Weights of a small GPT-style language model, trained from scratch on English Wikipedia: a variant of Muon for these matrices.
MLP neurons of a small language model. Each row is named by its layer, matrix (down: output weights) and neuron, and shows model dimensions 288-383. Each number is 200 + 30 x the weight over its row's rms, rounded and kept within 0 to 999. A neuron's up and down rows have the sign that makes its largest values positive.
Before each neuron's rows, "raises" lists the tokens whose logits its output raises most directly, leaving later layers aside.

raises: " had", " follows", " took", " gave", " was"
L5.down1519,220,220,215,228,168,200,181,238,205,180,201,166,183,97,166,164,227,207,146,129,223,233,231,177,230,210,225,192,212,230,157,207,160,181,239,210,216,271,200,200,163,161,136,246,183,207,167,185,231,194,172,202,198,248,190,187,206,123,176,161,235,178,168,169,225,149,160,194,193,190,242,251,184,198,187,195,182,195,163,224,200,228,188,200,183,147,158,153,229,194,191,197,216,240,207,157

raises: " other", " others", " another", " one", "ly"
L5.down1752,177,222,231,148,196,214,206,195,225,214,187,203,221,194,226,208,137,220,241,222,186,198,248,195,192,224,227,201,236,214,143,201,214,126,119,218,195,181,223,190,228,204,162,193,123,187,195,222,175,210,199,217,157,244,256,176,147,231,224,162,214,186,178,189,209,208,219,221,164,225,190,180,225,204,154,180,202,181,254,208,175,195,246,199,164,179,168,233,242,184,206,240,176,205,204,176

raises: " season", " seasons", " Revolution", " year", "season"
L5.down1511,257,191,184,210,210,156,191,245,191,220,215,224,182,262,197,182,199,240,216,233,140,200,217,258,187,254,197,158,227,146,223,200,221,199,173,217,186,206,230,201,219,201,230,174,209,205,205,193,177,239,173,214,212,192,138,200,204,229,185,185,215,149,201,119,213,219,207,235,220,181,240,223,166,196,180,172,269,182,205,186,188,214,197,164,292,178,159,211,238,265,181,181,193,211,210,163

raises: "ee", "inn", "ey", "ady", "ane"
L5.down745,157,230,198,179,208,164,155,201,227,260,167,261,198,184,213,204,171,196,200,205,183,161,187,167,211,154,210,171,239,226,172,228,163,194,226,171,183,139,215,233,182,218,181,181,155,168,181,174,214,222,140,190,225,167,284,192,147,196,183,265,285,159,237,222,165,168,145,158,193,219,217,185,224,151,154,197,212,223,202,197,259,213,226,168,202,194,227,183,229,171,198,176,231,171,162,178

raises: " were", " are", " could", " did", " was"
L5.down39,184,247,216,224,187,196,242,189,218,166,188,194,146,206,161,213,223,191,152,139,295,179,214,166,184,181,161,211,197,240,186,240,166,178,254,145,157,197,214,219,149,198,192,187,218,93,172,235,202,255,219,174,224,215,184,207,192,223,203,199,224,184,204,173,171,212,231,238,189,234,239,281,239,208,198,166,179,172,160,241,152,233,204,193,213,187,170,178,225,219,186,230,202,195,188,144

raises: " [", "...", " ...", "”", " my"
L5.down983,244,156,197,230,184,165,222,184,229,121,195,231,183,229,204,160,211,226,148,170,221,221,238,192,245,194,194,216,178,148,196,164,181,185,205,235,233,148,162,153,200,178,238,187,178,216,192,219,204,194,242,206,226,203,172,220,165,226,251,193,200,197,148,169,194,199,129,211,196,195,194,215,200,172,164,183,171,141,170,182,225,178,185,197,231,205,200,175,199,229,204,200,212,194,214,239

raises: " September", " October", " April", " December", " March"
L5.down930,215,143,210,257,177,216,200,223,238,196,199,184,152,191,193,199,227,191,208,210,241,238,226,188,170,203,206,198,188,192,268,202,242,216,196,158,196,192,193,183,240,249,207,179,184,194,219,144,208,239,244,195,169,243,184,219,232,173,234,128,181,209,183,190,200,206,184,223,261,107,182,159,212,209,245,238,215,196,168,159,232,216,157,129,134,215,187,226,216,157,245,117,266,217,201,159

raises: " size", " location", " fact", " number", " distance"
L5.down1565,228,196,203,207,232,223,186,188,208,198,127,224,154,231,240,264,240,246,201,190,173,182,199,166,262,195,177,177,176,246,220,165,220,202,156,240,240,184,187,178,244,188,184,238,187,201,188,157,187,201,224,178,168,192,246,235,181,190,138,179,232,185,182,206,210,228,223,182,180,168,243,170,223,228,253,187,197,221,180,240,253,183,231,210,222,176,211,179,189,230,197,166,202,192,221,203

raises: "ising", "ised", "ises", "ize", "isation"
L5.down1259,218,194,195,167,206,209,228,268,209,189,203,181,275,157,225,156,171,180,185,227,229,270,172,209,207,170,191,163,183,152,164,223,193,188,237,203,237,131,262,144,221,210,217,208,174,144,208,207,218,186,207,173,146,182,189,155,241,211,179,204,194,222,231,163,205,194,193,178,230,211,209,109,177,183,198,185,152,249,160,178,134,248,231,229,206,129,227,205,191,234,234,202,195,190,210,179

raises: " the", " another", " his", "the", " one"
L5.down1211,187,178,244,196,222,178,260,185,200,230,213,170,262,271,211,203,100,157,184,225,171,230,211,135,211,224,146,204,216,190,192,172,180,199,194,189,185,193,198,208,192,246,140,239,161,175,167,221,183,220,161,207,197,175,163,173,212,265,209,215,282,221,173,212,235,183,234,217,188,159,148,229,208,252,220,187,185,177,215,184,169,181,210,183,247,194,183,177,175,181,177,206,186,151,215,189

raises: " so", " but", " however", " leading", " yet"
L5.down1683,188,253,189,181,241,203,177,214,194,209,167,101,214,160,208,161,194,198,149,194,159,222,242,191,179,230,259,205,181,237,147,205,226,178,151,214,216,175,166,167,254,194,175,271,256,205,213,186,227,215,178,177,166,189,187,130,222,174,184,235,237,204,202,172,160,180,232,152,169,177,225,220,276,218,227,235,193,230,182,238,198,224,199,256,199,195,183,198,172,206,185,256,191,218,184,238

raises: "aded", "ited", "ulated", "ished", "oted"
L5.down397,195,163,187,179,181,173,189,217,243,267,166,192,200,213,174,227,198,222,155,210,162,246,245,160,262,186,215,205,163,229,239,182,197,185,177,213,230,196,202,217,194,219,234,157,219,164,220,174,220,181,226,148,248,196,225,202,258,198,174,249,185,225,244,191,200,195,206,222,229,238,211,237,203,173,182,196,271,212,204,231,250,248,168,198,213,218,244,188,211,164,202,165,204,217,158,196

raises: "built", "owned", "led", "occupied", "wide"
L5.down1725,220,176,253,145,216,218,253,203,246,189,210,202,184,204,167,133,144,175,195,189,185,242,242,211,169,119,223,227,200,206,221,211,208,186,244,205,218,202,206,215,193,203,180,182,189,178,190,170,243,167,228,142,180,215,206,191,184,167,243,199,178,116,161,159,199,213,239,165,192,213,165,196,207,198,169,126,184,205,189,197,198,180,214,199,216,216,190,220,221,276,232,164,179,191,135,208

raises: " meet", " see", " begin", " start", " take"
L5.down236,206,228,190,215,202,167,160,242,186,206,183,225,202,140,196,224,194,239,173,190,184,161,199,250,230,103,184,175,275,250,184,207,179,196,195,216,220,149,217,258,163,213,226,184,181,235,248,242,175,228,214,259,192,219,236,220,179,182,225,163,169,160,209,220,164,228,188,207,233,230,250,208,233,126,174,159,175,159,249,184,184,171,222,218,170,191,174,224,179,186,186,189,160,219,224,214

raises: " its", " example", " their", " use", " appearances"
L5.down1437,164,242,172,250,194,249,205,237,182,234,184,225,169,178,163,220,192,189,161,208,196,182,144,194,226,201,167,190,221,145,151,198,201,140,185,210,153,149,180,168,194,180,251,185,152,219,175,161,167,225,239,228,197,164,251,160,228,193,213,230,261,198,179,209,198,222,194,156,186,183,209,186,208,185,196,260,203,230,218,209,196,188,203,252,150,194,210,132,182,177,208,237,192,215,225,237

raises: " increased", " grew", " were", " resulted", " was"
L5.down687,164,202,223,188,253,210,235,229,206,177,208,180,214,173,208,168,211,245,216,178,205,180,174,231,229,201,176,172,186,219,186,216,201,169,246,188,146,194,188,166,143,157,222,188,165,170,209,211,208,235,204,222,190,227,206,218,158,204,179,211,233,189,176,149,222,159,221,176,172,194,260,228,155,206,209,238,218,267,225,249,196,213,187,186,223,193,152,229,177,237,166,234,195,264,196,195

raises: "both", "all", "e", " all", " among"
L5.down321,194,168,190,180,207,217,196,170,208,169,150,193,181,244,240,184,217,192,146,195,187,169,243,161,229,164,204,238,204,171,183,207,184,162,175,187,234,188,184,129,170,220,157,216,157,156,141,171,193,212,198,177,197,202,286,155,245,224,201,216,271,168,223,202,178,230,241,261,243,206,230,229,224,226,215,199,187,193,213,200,177,193,142,209,217,228,228,238,194,174,209,195,212,195,235,212

raises: "act", "acts", "est", "un", "ster"
L5.down465,197,228,177,174,253,185,242,210,217,229,191,192,217,183,203,205,221,201,198,207,222,191,208,221,185,147,250,234,255,233,190,216,200,190,178,187,178,139,170,212,145,145,205,158,195,173,250,233,210,204,134,218,187,244,170,175,197,200,211,220,223,191,182,210,176,247,178,165,205,211,156,212,232,188,201,228,244,162,167,272,239,172,193,176,211,220,179,217,207,206,148,231,177,209,217,169

raises: " been", " become", " done", " taken", " reviewed"
L5.down541,218,228,219,216,232,170,157,209,210,195,193,284,214,162,160,157,222,199,253,172,251,257,180,224,177,190,190,205,203,196,197,188,241,219,251,204,204,215,170,198,178,201,184,175,213,203,166,116,190,155,203,248,205,209,165,172,215,110,233,142,240,202,163,203,206,197,237,131,217,208,223,232,239,186,157,252,205,174,164,222,221,173,198,247,217,232,152,169,204,218,205,204,232,224,212,174

raises: " case", " cases", " reason", " same", " order"
L5.down827,223,199,197,259,227,196,178,193,187,231,172,190,185,193,226,218,177,217,188,265,235,240,155,202,166,140,226,202,189,170,169,211,216,214,177,187,208,183,229,225,192,227,202,222,193,200,196,165,145,207,178,196,213,180,236,233,166,164,206,209,207,208,190,181,256,210,212,202,188,178,203,178,182,235,151,154,249,187,225,186,185,193,179,220,155,196,200,224,207,141,155,200,214,191,196,204

raises: " sides", "ial", " length", " left", " edges"
L5.down1348,237,246,134,139,174,180,232,204,219,185,228,167,180,253,217,228,161,207,202,248,218,158,123,215,197,219,159,223,197,178,225,115,219,143,246,172,189,206,154,149,184,194,214,124,220,154,195,190,170,224,213,230,184,238,190,198,205,243,207,168,159,221,242,245,234,176,190,165,227,192,225,209,198,193,128,196,181,203,245,174,196,184,233,230,211,158,191,232,116,225,208,180,245,199,221,229

raises: " to", " from", " into", " as", " towards"
L5.down1200,173,187,158,189,217,206,182,159,187,179,153,205,148,202,201,243,184,267,160,237,191,176,198,208,200,253,223,207,188,183,137,210,225,247,199,228,242,232,170,206,206,233,187,177,232,170,213,170,216,168,175,188,197,219,188,205,203,193,212,216,185,179,213,184,172,187,207,177,194,202,209,247,177,165,180,220,213,212,179,186,192,178,202,202,244,224,208,197,191,198,212,184,234,203,209,231

raises: " to", " To", " toward", "to", " towards"
L5.down878,171,223,180,174,226,165,212,171,231,127,175,186,111,216,219,223,139,232,164,198,214,173,182,145,215,285,175,208,278,146,160,138,211,221,218,237,171,195,218,183,224,238,244,187,231,186,229,169,253,176,224,206,207,195,204,191,193,157,201,208,226,156,242,163,162,156,197,193,200,164,215,250,191,207,196,236,186,220,229,161,205,225,166,208,154,192,149,198,233,198,242,203,219,202,170,210

raises: " March", " February", " January", " December", " April"
L5.down1225,190,153,190,185,216,202,170,219,213,270,193,192,232,222,236,193,183,182,242,197,233,183,211,185,240,240,224,171,191,210,193,174,210,167,152,212,185,178,236,163,181,159,201,141,191,209,192,160,150,239,212,200,145,185,131,177,226,150,206,227,201,177,178,242,207,166,223,138,196,135,226,180,258,196,254,243,189,163,195,154,225,222,198,166,223,143,172,176,184,183,201,196,190,170,184,202

raises: " time", " being", " becoming", " coming", " serving"
L5.down376,175,209,167,208,239,173,138,191,256,186,166,168,134,249,199,231,204,167,155,191,218,204,214,197,248,161,238,162,196,234,191,208,226,183,234,212,213,185,154,185,234,148,236,260,244,218,263,203,215,182,146,222,274,199,178,181,163,215,201,166,183,218,174,160,165,228,189,226,184,164,187,230,198,193,251,186,211,249,205,213,201,223,207,216,235,190,185,269,181,222,196,159,212,202,206,212

raises: "ience", "ient", "ic", "ior", "ions"
L5.down1318,193,202,215,162,183,263,180,170,170,173,207,249,192,255,185,172,277,178,156,220,167,183,238,249,203,151,186,235,247,248,193,167,196,193,226,207,218,199,267,205,203,191,184,194,205,234,211,225,230,206,185,224,237,205,193,155,203,184,200,203,223,249,158,197,191,220,215,207,217,165,189,200,228,220,194,203,117,212,196,212,220,172,245,229,171,221,207,187,229,200,231,211,156,240,290,161

raises: " seconds", " minutes", " days", " weeks", " hours"
L5.down243,222,172,215,166,151,187,204,171,194,175,184,196,174,188,198,167,184,223,205,157,178,187,191,242,198,188,177,249,184,193,247,210,219,209,158,175,191,238,203,210,222,228,204,217,237,195,236,161,185,156,188,134,233,241,222,219,201,113,175,207,247,163,226,210,217,124,185,187,144,130,201,213,177,220,178,195,207,214,230,178,193,105,200,178,204,146,179,223,133,186,194,190,223,219,243,195

raises: " being", " joining", " entering", " serving", " becoming"
L5.down370,193,206,175,191,216,154,193,210,171,219,200,177,187,199,279,245,249,144,207,173,187,249,172,227,220,182,212,199,158,198,247,215,258,218,181,198,165,196,177,201,161,147,197,204,179,237,203,229,180,181,211,170,244,203,175,154,218,139,150,199,200,225,190,236,179,180,211,225,221,177,192,189,263,186,254,173,160,236,190,208,208,219,205,192,222,212,232,242,199,237,236,186,182,164,192,187

raises: " Young", " father", " youth", " mother", "ult"
L5.down1213,206,236,188,200,150,184,184,188,191,187,166,179,158,227,201,225,191,215,209,236,191,215,212,214,185,175,188,137,162,216,235,203,222,243,186,172,214,204,188,200,197,198,231,253,137,197,125,226,173,214,219,203,211,232,190,220,202,162,246,232,238,242,213,184,155,207,177,208,220,209,159,248,223,218,212,231,207,205,196,179,265,174,172,204,238,181,229,216,241,176,199,217,184,212,207,255

raises: " way", " means", " reached", " cause", " route"
L5.down790,202,125,244,239,200,207,246,214,183,201,201,154,199,248,241,189,207,199,188,209,213,209,180,200,197,234,184,233,121,176,265,154,150,134,192,181,173,173,226,214,221,192,213,246,200,193,200,214,184,178,186,200,238,168,197,170,206,171,148,228,155,235,247,173,222,220,252,222,187,256,168,193,215,174,199,185,222,215,246,214,205,179,161,189,194,179,221,207,238,214,217,205,222,234,237,173

raises: "ory", "ees", "als", "ements", "ible"
L5.down650,225,265,235,217,206,210,204,231,259,180,236,185,159,220,181,198,215,213,196,272,298,228,219,165,213,252,169,220,204,189,203,203,256,221,178,216,171,185,167,189,184,209,242,283,167,207,156,182,256,186,214,264,204,223,203,199,230,177,252,198,218,192,197,190,204,227,209,198,193,192,204,139,215,175,180,171,222,249,247,181,186,212,227,231,266,223,168,188,169,180,196,224,196,213,226,215

raises: "of", "ops", "omed", "ire", "olog"
L5.down1048,224,217,110,136,187,172,191,204,188,197,232,163,202,228,169,195,229,207,193,249,225,213,175,226,196,230,212,247,205,182,189,189,228,232,249,198,198,200,165,105,174,190,242,224,227,221,196,194,243,162,193,183,214,198,202,209,197,167,242,223,240,232,229,153,228,222,252,176,190,195,164,221,181,176,195,224,147,181,176,165,199,186,239,201,217,217,239,222,203,204,221,194,136,207,171,212

raises: "in", " Chief", "are", "of", "General"
L5.down1361,158,266,172,191,255,230,255,249,155,198,186,200,205,109,221,233,187,206,188,202,175,258,210,182,195,195,183,207,177,217,217,172,228,201,253,169,151,210,188,189,202,222,187,138,220,238,203,142,199,198,150,199,193,204,143,223,236,177,184,184,222,182,202,190,193,233,136,209,180,181,249,225,225,241,119,194,180,225,182,174,166,225,207,177,171,205,220,204,177,205,207,229,228,195,186,218

raises: " subjects", " subject", " issues", " matters", " problems"
L5.down346,205,179,150,156,212,145,203,214,217,188,157,177,212,209,179,153,195,229,193,167,194,194,202,188,184,184,166,237,191,196,188,193,170,168,211,216,220,216,196,186,185,219,157,177,141,166,190,143,195,167,213,192,212,186,143,228,203,119,171,198,162,177,199,186,238,153,229,218,194,239,228,210,156,176,173,209,196,190,256,180,223,186,201,230,212,195,220,219,179,124,189,196,169,183,191,226

raises: " whom", " daughter", " they", " together", " sister"
L5.down1787,263,200,198,223,201,201,179,176,167,187,181,220,238,246,175,161,190,159,208,168,200,183,215,245,187,222,190,158,208,226,191,173,195,233,228,174,212,207,136,192,222,186,193,206,212,254,239,200,180,148,205,202,171,231,175,218,151,175,223,192,169,215,250,158,244,183,211,220,193,176,212,198,205,232,254,206,206,160,198,201,227,195,194,201,217,176,155,219,233,200,199,232,154,152,239,244

raises: " other", " others", " another", " rest", " average"
L5.down81,139,191,192,172,203,265,202,187,213,210,186,182,219,182,226,229,166,181,167,198,101,243,236,199,152,204,204,198,190,216,227,206,189,158,172,198,210,189,244,178,180,187,203,222,188,190,182,242,188,263,218,177,149,168,220,199,257,225,250,134,198,247,245,178,153,191,210,282,230,193,231,171,163,186,155,221,202,250,223,203,177,277,213,252,249,196,185,248,186,207,224,169,148,206,213,175

raises: " streets", " district", " campus", " District", " Province"
L5.down1781,246,194,221,217,173,202,181,177,171,197,204,197,206,227,244,148,198,198,223,199,245,203,191,185,223,250,216,185,177,212,162,188,239,250,210,204,223,189,222,196,199,210,103,269,201,216,193,194,248,224,175,183,234,181,150,143,219,205,213,232,159,177,260,192,168,274,241,232,202,156,170,207,171,185,250,206,175,118,149,179,195,215,212,188,192,183,210,157,289,196,208,153,202,259,200,204

raises: "I", "As", " “", " \"", "For"
L5.down101,189,189,294,209,181,213,224,171,182,136,217,215,198,149,215,176,189,171,201,254,223,214,203,196,195,199,189,188,186,189,208,185,203,205,245,263,236,185,208,168,183,206,199,220,181,251,195,190,188,198,142,194,222,176,174,199,171,276,159,242,123,182,201,207,179,224,156,244,222,236,165,197,227,191,163,212,206,206,203,194,176,241,195,183,182,240,237,229,173,194,208,206,217,217,175,197

raises: "April", " December", " November", " June", " August"
L5.down322,164,224,186,185,244,178,197,198,218,152,207,254,169,232,194,185,141,177,174,232,216,201,194,227,203,268,158,168,181,214,242,158,226,233,191,165,234,256,253,198,187,195,206,165,240,228,190,253,198,219,202,175,218,203,156,216,202,219,233,190,209,202,194,209,213,178,184,216,237,183,168,198,181,275,226,201,211,187,226,208,138,200,188,177,215,168,191,232,242,197,168,153,250,213,206,197

raises: " level", " conference", " age", " school", " meeting"
L5.down471,218,166,193,188,196,211,197,234,203,227,212,222,200,221,170,198,198,232,171,169,268,218,170,186,190,231,208,205,164,186,174,209,146,209,177,222,212,192,193,200,170,191,171,187,212,188,264,195,216,186,195,210,239,197,179,223,177,204,161,219,196,241,219,212,218,246,207,189,169,186,200,192,180,211,177,212,158,167,209,208,222,206,186,125,194,187,227,172,205,150,167,198,197,264,191,211

raises: " died", " wants", " sits", " wrote", " lived"
L5.down659,208,196,198,182,189,257,169,211,202,228,169,220,232,160,245,206,234,186,196,234,190,180,168,227,191,275,146,143,252,175,213,222,178,208,162,179,173,184,200,194,187,188,206,179,210,167,246,167,217,196,201,189,205,221,220,132,203,124,222,206,182,204,206,218,181,182,182,191,175,249,208,197,188,228,215,242,197,191,190,223,234,235,163,236,150,232,167,196,215,194,193,181,126,212,257,206

raises: ".:", ".;", ";", "\";", "present"
L5.down128,168,162,143,203,126,229,143,166,223,246,203,228,195,186,177,206,178,212,250,235,194,190,208,186,229,195,215,203,239,200,188,181,183,197,239,219,192,170,193,197,188,175,167,272,253,192,204,184,235,149,225,165,184,205,142,169,197,231,180,256,181,198,214,223,198,261,223,194,244,198,240,174,203,179,232,223,226,200,177,211,163,184,252,149,178,228,215,191,180,194,234,215,219,182,165,159

raises: " year", " season", " month", " rest", " week"
L5.down1234,187,184,197,201,199,182,180,220,149,185,195,206,169,186,200,242,158,205,210,184,212,192,168,192,169,193,194,170,230,177,172,223,224,204,159,178,201,151,180,184,175,209,204,222,217,191,118,149,187,220,188,236,206,248,204,287,230,213,226,169,194,165,205,193,178,230,231,151,178,141,205,198,168,207,192,190,228,216,234,207,210,175,198,205,258,219,148,219,199,218,242,159,207,217,199,196

raises: " east", " south", " north", " southwest", " centre"
L5.down1579,249,226,199,228,190,194,242,218,185,172,158,190,190,193,211,193,201,236,203,206,150,228,240,192,230,268,190,224,218,237,198,150,203,213,219,204,197,225,149,244,174,250,169,176,209,168,213,214,204,202,185,226,224,225,180,210,242,219,199,221,212,220,233,184,236,237,208,187,181,201,241,226,190,183,128,168,166,190,232,233,202,190,233,216,230,200,196,197,202,211,222,229,221,162,225,238

raises: " having", " being", " turning", " making", " becoming"
L5.down1036,207,195,204,163,220,159,188,226,211,207,169,209,225,178,252,218,258,140,132,190,207,216,191,223,212,184,156,169,207,206,211,169,220,201,193,203,156,208,174,238,151,170,212,232,219,205,190,190,166,209,153,223,211,168,187,185,213,172,195,226,182,176,186,186,187,259,194,179,230,142,239,221,252,183,166,223,205,241,194,239,195,237,191,208,250,177,222,144,141,290,196,234,227,171,258,194

raises: " types", " regions", " periods", " ranges", " volumes"
L5.down1694,231,221,250,151,170,179,249,144,181,213,182,209,223,206,216,163,237,171,171,182,211,177,219,138,202,188,213,173,153,161,223,161,175,216,216,223,163,202,192,234,201,143,218,197,227,140,214,192,239,190,166,206,192,226,173,219,245,222,198,194,163,237,152,155,193,202,197,216,180,169,254,210,164,224,208,150,224,162,177,266,219,202,202,176,203,190,238,218,213,160,241,234,203,209,156,217

raises: "est", " only", " most", " largest", " first"
L5.down415,213,208,176,232,195,187,202,217,184,231,224,210,227,179,243,155,197,152,220,194,146,170,224,173,193,238,178,159,156,209,189,205,203,241,200,200,221,199,204,202,156,195,234,205,197,124,170,171,216,159,168,169,178,257,205,179,163,189,202,219,245,257,173,192,156,261,171,191,191,254,164,194,197,160,241,156,202,252,243,204,202,193,184,173,219,184,177,274,195,218,185,217,174,164,200,244

raises: " size", " diameter", " length", " number", " volume"
L5.down1545,264,186,142,199,231,229,225,214,184,235,176,183,262,211,212,191,192,220,197,181,257,207,266,181,244,238,174,187,129,212,158,146,225,223,228,212,165,193,218,185,215,143,211,209,202,150,148,207,237,202,171,190,174,152,189,233,218,187,220,196,212,209,213,185,235,213,180,224,243,204,211,235,180,210,262,202,204,198,194,222,252,174,181,209,201,225,205,220,235,219,210,240,227,199,267,222

raises: " affairs", " affair", "season", " process", " race"
L5.down186,258,210,173,253,206,138,251,204,235,228,224,223,221,240,157,204,188,185,181,177,185,202,186,195,237,230,170,207,197,205,173,229,253,215,203,228,197,229,174,226,260,167,194,185,209,206,180,203,187,228,147,244,214,235,216,187,222,200,243,189,222,196,185,184,221,175,228,164,179,194,228,234,181,160,155,202,211,136,211,216,140,217,202,151,216,212,181,212,189,255,226,154,184,214,195,178

raises: " affair", " mother", " husband", " father", " wife"
L5.down1185,229,134,176,163,212,205,212,188,208,242,161,175,172,183,175,251,166,213,219,250,227,212,192,205,214,225,220,214,198,207,165,226,275,260,232,183,235,175,212,205,222,186,182,166,152,250,188,189,216,164,177,189,223,170,191,222,232,168,214,229,196,252,222,201,225,230,183,238,196,187,168,202,246,178,238,198,197,160,190,173,258,145,200,232,162,227,205,151,214,179,229,203,177,156,247,204

raises: " its", " this", " his", "omb", " the"
L5.down1499,199,138,186,227,239,204,236,215,156,251,247,152,233,220,176,237,189,238,161,236,249,206,155,191,188,211,233,155,236,190,178,204,197,253,163,173,210,192,214,160,167,208,184,143,154,196,145,182,223,151,198,208,215,227,231,160,200,191,167,205,215,205,247,221,215,208,169,169,215,263,160,203,212,155,279,224,256,219,197,200,156,197,174,237,265,185,130,135,236,116,179,173,174,152,212,239

raises: " time", "oup", " age", "tern", " this"
L5.down162,210,191,227,185,185,201,232,177,157,193,198,169,177,195,225,192,143,189,171,211,160,135,174,239,179,178,222,214,215,201,159,267,233,146,187,195,218,176,188,173,166,203,198,270,159,183,191,176,198,238,171,189,223,156,221,148,218,197,176,229,166,166,254,224,199,221,179,225,165,242,187,188,198,208,251,218,172,185,156,229,219,215,264,223,219,209,190,223,174,198,172,219,173,194,203,180

raises: "ape", "ore", "own", "ient", "ock"
L5.down1177,222,184,197,217,194,177,191,216,182,211,177,227,217,161,202,141,201,156,192,179,179,214,226,207,167,167,171,200,215,247,240,221,215,214,197,179,180,257,162,101,208,195,197,189,198,233,205,182,216,224,215,169,166,279,204,199,203,237,223,164,218,185,209,217,204,188,205,230,266,174,172,170,143,253,194,149,141,224,206,246,232,136,152,245,183,212,203,257,212,247,195,193,246,177,180,206

raises: " only", " largest", " first", " biggest", " annual"
L5.down1008,218,215,175,199,163,233,207,216,178,189,238,211,171,165,209,183,272,160,185,169,180,198,236,209,166,165,215,142,222,202,206,207,188,201,152,201,236,130,207,183,203,176,188,221,231,237,189,208,230,151,192,172,205,231,173,189,194,193,209,186,290,213,193,159,177,273,194,226,200,217,197,132,237,240,246,216,262,203,231,206,166,229,253,182,193,226,209,161,242,149,156,156,188,220,166,208

raises: "ation", "ational", "ates", "ing", "ations"
L5.down1592,203,187,189,178,197,200,258,244,223,150,176,121,183,227,172,141,175,192,195,237,228,210,221,235,159,210,203,186,196,231,224,188,224,201,175,268,157,225,122,180,222,218,199,186,163,174,236,221,245,199,206,202,180,200,154,227,235,173,221,177,151,162,224,217,146,219,218,189,208,176,207,200,167,211,178,187,217,167,227,237,222,171,204,203,229,247,130,207,144,155,159,203,194,157,217,241

raises: " means", " himself", " way", " themselves", " using"
L5.down401,273,202,157,244,247,178,215,177,220,219,233,156,207,189,209,159,208,212,210,232,197,216,171,172,199,229,186,264,219,156,240,259,182,170,164,184,183,214,221,256,172,162,206,242,143,164,211,214,214,213,205,244,252,180,206,197,257,159,193,171,185,232,181,163,183,223,206,169,194,196,245,163,208,169,214,227,226,236,183,208,214,266,189,223,158,192,197,161,185,234,204,222,193,199,226,153

raises: " regions", " areas", " seasons", " domains", " stations"
L5.down324,237,246,239,190,162,182,229,167,211,178,193,181,180,220,219,169,170,181,137,193,255,224,204,180,229,218,213,206,202,198,154,171,195,207,166,175,210,216,198,241,187,227,152,198,229,228,260,171,188,188,213,199,200,190,159,203,189,249,204,155,183,201,174,163,187,160,159,190,194,168,218,202,162,161,222,201,179,213,176,187,242,186,222,203,221,210,196,223,191,238,208,245,148,204,214,177